python train.py --n_layer=9 --d_model=256 --n_head=8 --n_kv_head=8 --head_dim=32 --d_mlp=1024 --vocab_size=32000 --activation="reglu" --norm="layernorm" --norm_place="pre" --norm_eps=1e-05 --positions="learned" --qk_norm=true --attn_scale=0.177 --bias="all" --tie_embeddings=true --parallel_block=false --init="normal" --init_std_qkv=0.0229 --init_std_o=0.0 --init_std_up=0.0229 --init_std_down=0.0 --optimizer="muon_variant" --lr=0.0115 --lr_mult_o=2.0 --lr_mult_down=1.5 --beta1=0.93 --lr_head=0.0042 --warmup_steps=88 --schedule="wsd" --decay_fraction=0.764 --decay_shape="linear" --final_lr_fraction=0.0 --batch_tokens=32768 --seq_len=1024 --doc_mask=false --train_tokens=294800000 --steps=8997 --dataset="wikipedia_en"
MLP neurons of a small language model. Each row is named by its layer, matrix (gate and up: input weights) and neuron, and shows model dimensions 48-239. Each number is 500 + 40 x the weight over its row's rms, rounded and kept within 0 to 999. Numbers have three digits each. A neuron's up and down rows have the sign that makes its largest values positive.
Before each neuron's rows, "fires on" lists the tokens most often at its 100 highest values on Wikipedia text that the model never trained on.

fires on: " was", " |", " University", " is", " date"
L4.gate803:429476463483455478432500480486470449531479431419484518507422495524476539517455494509547536554490476505506496459507466515472484441488466575486573538461482492508456432498500486518601474475487455519517513523493553531493478492503520523565481512541515552384530486471485490424488490502484500474510469513393482487473438545522433480513482491517516498527468428454490558518498448512504597513516475430507514483526590443461530422471435491475493478489542457533500533425491518458488495417588491572538484438532496489481417494516536524543513483484561497532548452548584532475495532495452586564
L4.up803:472552542510485491471537416455469520510466484530442447558569402502469464500512507530583581507498475504546545546490478496612521517477534504490514510471574484532521505495494505508520483522453591522454464465456449413518510508542492469471486532515521481423497593451457524524506505492521505443455442524461524446507495476399527397502503528516486509488569499514515505480559517515511520503510500492516562516445575476476536517549534452432557477532502558496472500585502547501470543458509507528464512451520527480504438496460520444397489432512412488519590552536527494490478521503486532503

fires on: "-", " ", ".", " –", " |"
L6.gate54:524522518513545490503496489541476526512517515451484548549484550538512616541528487492527510410495513521552486421501496514483455494509520499489504470551494546540519481509440490500549457492537475513476423402442457549461422470504505437482492491500469462483538513514535514468498482485452568574545526509488512457524527498396459495561508485581525536483522375562455517436496550436540514524571520498510511451483496551483525547495509524473456478547514495524499512503461480535540553490550509540559597521443557513435465366589591516448455534470549526424496497488463517515487486428512491494
L6.up54:502458505427530469556450485529468479536506484537497476553459553533506473485552501503420482444550456469483451543504462535492563469513571469488476428535516471514529519458430520512517496474431521483498566498523401461455480489492403493518456472437506531451508476524558536495497478505461516496524515417539471455510545506545460487479476474564541562532475549524530394548481505478497496499480427519606503501489493500435481480569489489527546579501506373433566445511521553494445518580504470506527534528508475463532540514589575469510421459497534502484470530525494457591567519487513467521

fires on: "===", " ===", "==", " ==", "-", " |"
L4.gate269:598546549557534509556446494556599431473494454455509492441535504429518487484486450481510503572504481537490411480508474491441535478504523514554543496519517470523517560515469523538425532506484524475456500417508450452587460529447383544508506549484476426497507541565502518455549456553471504407483495545580528496492473499489457465552540526479540489500486468515484560482502505578470524507514502485434454419499448485553553532493517510519493439510481557518569454550514457480476478494484487470457487511459467535474483482496479532507545498518513533510466482489540593531525531400480482531
L4.up269:565523532554538448533425474484563429531501467506541459482501484492513497536464429432515504578478472464514482499492451548442486522566493471507494489528514504481587536501460498536472512523493478477452546403542479509523473490502357508455436501509429450475530478508556497486615452552494534465486495529517559447475513493537504427546589472467520540559472505526476570515455557532457528486535559437448486453515462519555560533514515508450512542478498570512556508520494466508448475504485500497425487531483507538516482453499462544420517467517478550615473472520484519488541504451473503499

fires on: " re", " in", " under", " co"
L4.gate531:466521566498561455504554506418491548546548477549509505502471474480537466445480520467483510516534547490489485559501531517417465429502510497524463546497596548518521534544520573457429444563470477515533487566570504520523454532493510561530568492497464552509477470487539480510489493536433495506494476518484475512472338505510489402546478474566467500453563500492459516513584528401555487430466529526472542561580532546475557489535482494580457451512527497471452539498430555520491648496431506541511465453434492411503511475524452415530522473537490527514559450481576518517464503506498497490
L4.up531:465522523506531450520507467448524520504456449554505503491508553426512408446480502501445500487559582524554536541509516493512447467482559474504532456485515462486497533490493556449480432545487426478502506480565503498525446532544527566513561483512470598520499438522447486478487509471451496457526483529480489526442472489454466401547504491480441538454594471518496519479504541479555505444498566500478540443602527483535471513498447477545489456475511485443420526502415590565510525567487445518530532508497519420541514525560510400521491463518490498469528451464575555584479510539527509513

fires on: " ==", "==", "T", "H", " ==="
L4.gate621:509453534504542477531467535440573448446448522454515469483473523524536521485507552495517575526573502481526518436533505478482460562530471496479487491535484448548485523488574475481514462471525442436455475508544535561499468522495559542515424461491446527509550472509466523508571527474484455486475471548540539479503463482504442504522440504494485482525511444488533501514479446559466529547535545503544424452569489481622530536444504538537448443472470477478454473542512572456473495475522505471528551506516505585493520480466532562412508503481467454537530543518460577535502457430504541586
L4.up621:497513616469476500531463512519542475475484461369551474458508590453503482519433469517530545547461576538534546529532486537558583413501540469480513493546497512476511529503477485449487485482495528526559524524438471460536473516521554516450485476529441443454599478511535511508464449514467583422453523522554530499450504487533512468498475502521528436518522553499465480521521530514479431485557572491553501377512493482476513488474513465411488524482528550502494470579418521499479505515455457504490498520529452512431496508429439510522528536515437594526547497568478477486488514410586457455

fires on: " was", " is", " also", " currently", " been"
L6.gate177:478483536504499578556535504420545475492544536533473549506479407568528485484496421534460498573502528470551466552508536491446558430533462539444536516473504498485511512516407517423545527520469563551511437500459509435467510442479481460517461508544501526481469551439528514475531404501474476476508519480548510510550436512517509459508520556490494482509576466511520482514510490529477518514472539468525491597461428498478480477495467527419417528454548465451452517451477535521483510472530505471480496441503597577459465514520575522516516488535465498468553481531492523405513485545505470491
L6.up177:490609472570505434473456467523466508506491522447524507467536453526523588524457524497503424527509502497515486489579510541505525454478462479482467540556483490469535503514485465548516445498542529573464443486512442555477497510515478439559488470538527514469495578481479569517501537498482426533506460450479507491562437508485541500504406501541507490493507517565494505491450504536495531456612510542453616498457543421496539487562542548457495529532491486488486427528531479538505480517540473467479518484577473461480451474441443418487492471469527532521462521555491576530514508525501561519

fires on: " of", " at", " the", " for", " in", " that"
L4.gate1005:505544537551538547502569523500503487507489514547522525527556490518512532539467475503519526542478469526534498484519487482517466475514474465494470507510464424464483565515456485436517475450522520468492489435424533552513437472435526513465586516464532564490463547511483535478388511489511445489513504508495540506487578382575488457515418458487468553504502521408456546529426482523503548501467572515516541457602481434519539509470536435497489490523451557466505463582436524459501482404488447503495454522501542472460486484456593560535458504540566484543516517502515559437435452500495505431
L4.up1005:440534511494471477541533460455531418518473477518559505499480505495501523514456453462514460476466505580580550560559427455509432436492467479490571521473482481474434486534503486440520566418522496487561474418484444428548477476515553466505529476469480531439435513530507464485465529458547489483452539530549555452494517484544427534497439468421474512520477439500501492514420462545591487486504509492433538454521482477547487469532506457545498539475528566452504494566488490536487520491507542442547465469508494516447423525490515540565486547530522567494542465513553460472478398470508524449

fires on: " the", " a", " in", " of", "The", " to"
L4.gate744:491542538481604510415523562426509498459481516480482510468464500515417493518490530476416464523473519467533507521444437533561501588426526525604516496514450545414537463577439472453408469535457497415596480485491520559505415534452453485481535536458517450491541507516484482550416573495564508470550525481549474492541473505479505573427503457490517494508479517518462450489554455507486477465483519521459556472568511509456488453489517523525497476544517492526465488462474464485568491499460476556520507456467479475589467504497473488525425511538481507587471526555511491434514478486562512465
L4.up744:426478532512496418516477525470505480469409475391537463514471519518486558463474556491457477493450461552487495577563524551531484439448459480465480493571449453448498513579500432538477577481479527413523452465477545503448531547499532558484470522542407518519467472521483384443540482584584514489524494476478486527503480488523515552408490410531563497431516451536501513507451562489468495495502457516521480512472452495444516485495484522531534528531556507486483502472570493557513467408560534498443502529484482487539531541557477460546478514428482564509457526561573510517500489497501498507

fires on: " in", " on", " at", " under", " by"
L4.gate856:507475546543464522532591477548476535529512465523475459530543491475520528568533515566507517489581532486538501484494434482496429487514532428456532494480526483510462461527513484488511441563501510497460496575506594447441454467484501552428513555555508466518488456535525427495509479448453568530524532493476429423506479498559441391504439466522477427565465478418497519491498474473539443539507510484487575432520507440504498533549551530544539479581532459593477537563547538478473518478507475544522472473507539479477541518509483496537563536491466480486492538517520472527459540461470461461
L4.up856:456515520576492484480468456510532539461564492537490512523514451488521475438482458420493475529529563532558464538397504476542508422499521489515563505508544465537450457520486536431491472476435475508530487516424500470574474458466564510479430533477494458419462581528597443550447531467486493544537415424535349479445494474470500487526545541452495578567548471526533487470489468516572474511522514488450576489510508472585469554479549537522510496450526570499479525499501521541540482499487457454557499467477473497488476543530532499517476446506578543522496504492501561491447484506487506448

fires on: " and", " but", " following", " on", " in"
L4.gate734:538526472512451500484510484504465513517534491553512422513553513563487487514522482569557533477502441553542463451439515532506569440562529560461492562470509438483425558459473540496465505462489541517439528553541511520468465469514483416527543545527517454466494524483563465507428514483532448488461495405538489519501471522522468465512473494494492485499471516498476504476497607620529458575472479552472592425519482434515513520524526533519543499569548496468474436532549508510564453540470544554492506440494543552491504452570541546467552493518526447438510562526451413488473443543546468472
L4.up734:449476425455445498484509397455460528484532498554399416505450440555506532502455463456554440408517524489521472452535442460574542523558519489485502465522500470530471507457539569506490449541491499496569506524488516552524486511500533484542476469562511497480442519466516490417462561407524533534493479577524504444481497501545507489489491549505503455531475507569561530500455469459562473484467508518503537465481385537485504539565522573523458520409490534577505498544454518452481453507414453467569473567484470415440567468517508540507465498510453465510512497479502498541523501511471512549

fires on: " the", " a", " in", " into"
L4.gate400:496520554480529432558527525546428453523469459457546475498553544561556544520419544512465543539492542566484560506532489508466491474439458554506492508501497621489482522524484489524475456562514519538484527604516479459467494531526395552432543475485460498520547429482527525464420484479475491503497435499517531387500527462557496505473472511493530541490509393465488520473539542528508480482447528559430481504547489480480417445488520540566511505588503515481516483434467515557539511546457520504523476515440570527520500484549435476449520504539498517455435472504610499512500511444527488475
L4.up400:485577505487502413572454561485475463586490478481539501489525564524566564514408536478488530507516554490496563467586489500444526435477513527583533492480589608473467491520521415471529537530524501505502538516509417448468455479463431480469554475509454525517518465477545503499422557450507501516520478458485496422520551437575463536502489546477466498475498444492493446500513495574524464465489546525377499470505522469443461440471518490524539561557537497508478436441535454565499555544458503501531464464465543503557544494499412454504516512502449510524444491476584455495528531479540517551

fires on: " of", "e", "c", "g", " for"
L6.gate152:555478521559442539484531445443532416478557431526457494563549439536486527529483522504519445507467569561517535424498529530530465500494549461549532488594520537506497468504485531482493554515504534499507474504526478510503513494546559466528530456512493445502444511511479520472564474502514507461423504490491466492538503516529493557445570504524559516501529477552559441391421456486421527551508479428559469442526452461460509476492555449584503464530565512489487513524497463544532438473435476488478533513467471494474500475496453496480505529469548471532477503516463503520411541529494474587
L6.up152:457515579580454491466475490536543543469448531474494448504422527480549509566468490488519458515451533532462444491484457532533559571552489541514516506508542568546510511489530547500525558581551494495554476481486532481460471492432494446566527445506557531502496551538439500424440556515503478452518521426491444516546441451448499507439437499521499453517486525580515416458497530526461469515536526540492425517530471488526467529445567478565490485498504526538538555496488499455555453466515456500493524509474537463508497480583480501490515565497485511577420483493522531545517522504557495492

fires on: "-", "ed"
L6.gate420:469497462448503457493568514517482417566536454458441441541545420525480529481499523474515465529529534499458497497495522485481575480449441504515425491514480519513507521488464504500486500483526462409443466499456530572524548466551439552506497463544609501487485611459508509497511453501478480481547533486445506572493477473501411552495524447560444545446516514565480488508486512440564519526570531527533550463573528464527555526599534437465505470560551453448475475444543456575467502469437523476586549502468532469525517519482523487488466530510531438451562536620504468504539504479510523466
L6.up420:434475500497460489376506521460537429509538482441571502639547476581505570498572602470469459521543532499448488490541472564537485402449496477446451401537502498536551533557464566499499487495554454507507471494524533548515535493550465512489441491495559466456514479496537491520492456495442528491477469492518587564478515539483540477503470466516497495491509520516498496541454454529469497441515541552508477537553541518497494504527545565498490483508516489484611543470541499537506590515460475483481512459485519459554522517505536474457475461496564521463512505535501466517531491506425486565

fires on: " of", " the", " Texas"
L4.gate698:437500487502549501479464514442456407470448472476441511558441521570518491509445532583527459472542475512563572514493483544509483518541510528529447545507529539491481509548500432438490440515457515477524537500425504522464469471489409494538476540459444518525557486458523529521445470452554547498434509442492482415526523564476486537551448486476491540515442509524472617505466466542516528484500486536448550478512525505489455489455425507555491432487524488507455453491550577487524540466450534480566494471415527472534464546534514479490532565554476497432458508482545438502515477434417420520
L4.up698:441570552487545545462512482497445544527513582403438476521504467488428504494448477485515506464504506540534491506431564437548521513454493514555493521482507580453536529553544487443494556538554469522616439510510525478497520483522476487518472491510480591446466556511507451435534483555524429513513470465476465460511495462559499481456497524503526527506395538547577491537498413492524536587501481499484468494492475459514484468500471478565516516505518469479461570436540481507496535490462522521567434485495472515543535463515460500500484484465554460558419531540488484502491441496545508525

fires on: "==", " ==", " life"
L4.gate140:415546574548530494431452518527525582484533563467526498503452494489492486525465477426484517487593487520493474451479446510461550490554447483418499435599469530455554474421455557482496537557572527477430543436496510514496459543530531514480527469538434513518527475520514488498517520597484553447485494499525459530504522479534481502491481548553469473511541481474535427496539479488506457559531501438528493518503488568616508495463565458554468489540460470532516431549444518370416476543508449469479485416514469559518469531464479513498493546466475528509542480562519475529498497519494510494
L4.up140:477564449482511555439441594521559544514534497502513504450486480479532485567458549486487549507498574495592449485549437506463556522593473494460543450464518511447585507487456500408448506515524572549495408479478483415488506471480458449496455516479449536489515487514580500426461490476521502443463453542495488503433494499561464518505540496478476586537557490547443466504546510470480445457550492483487496573521484495477545473496518513487555399567463562522450444506516495474448492512444495502556451513474554515524495489495446514494456516507466500505500507562531480480485516482490503481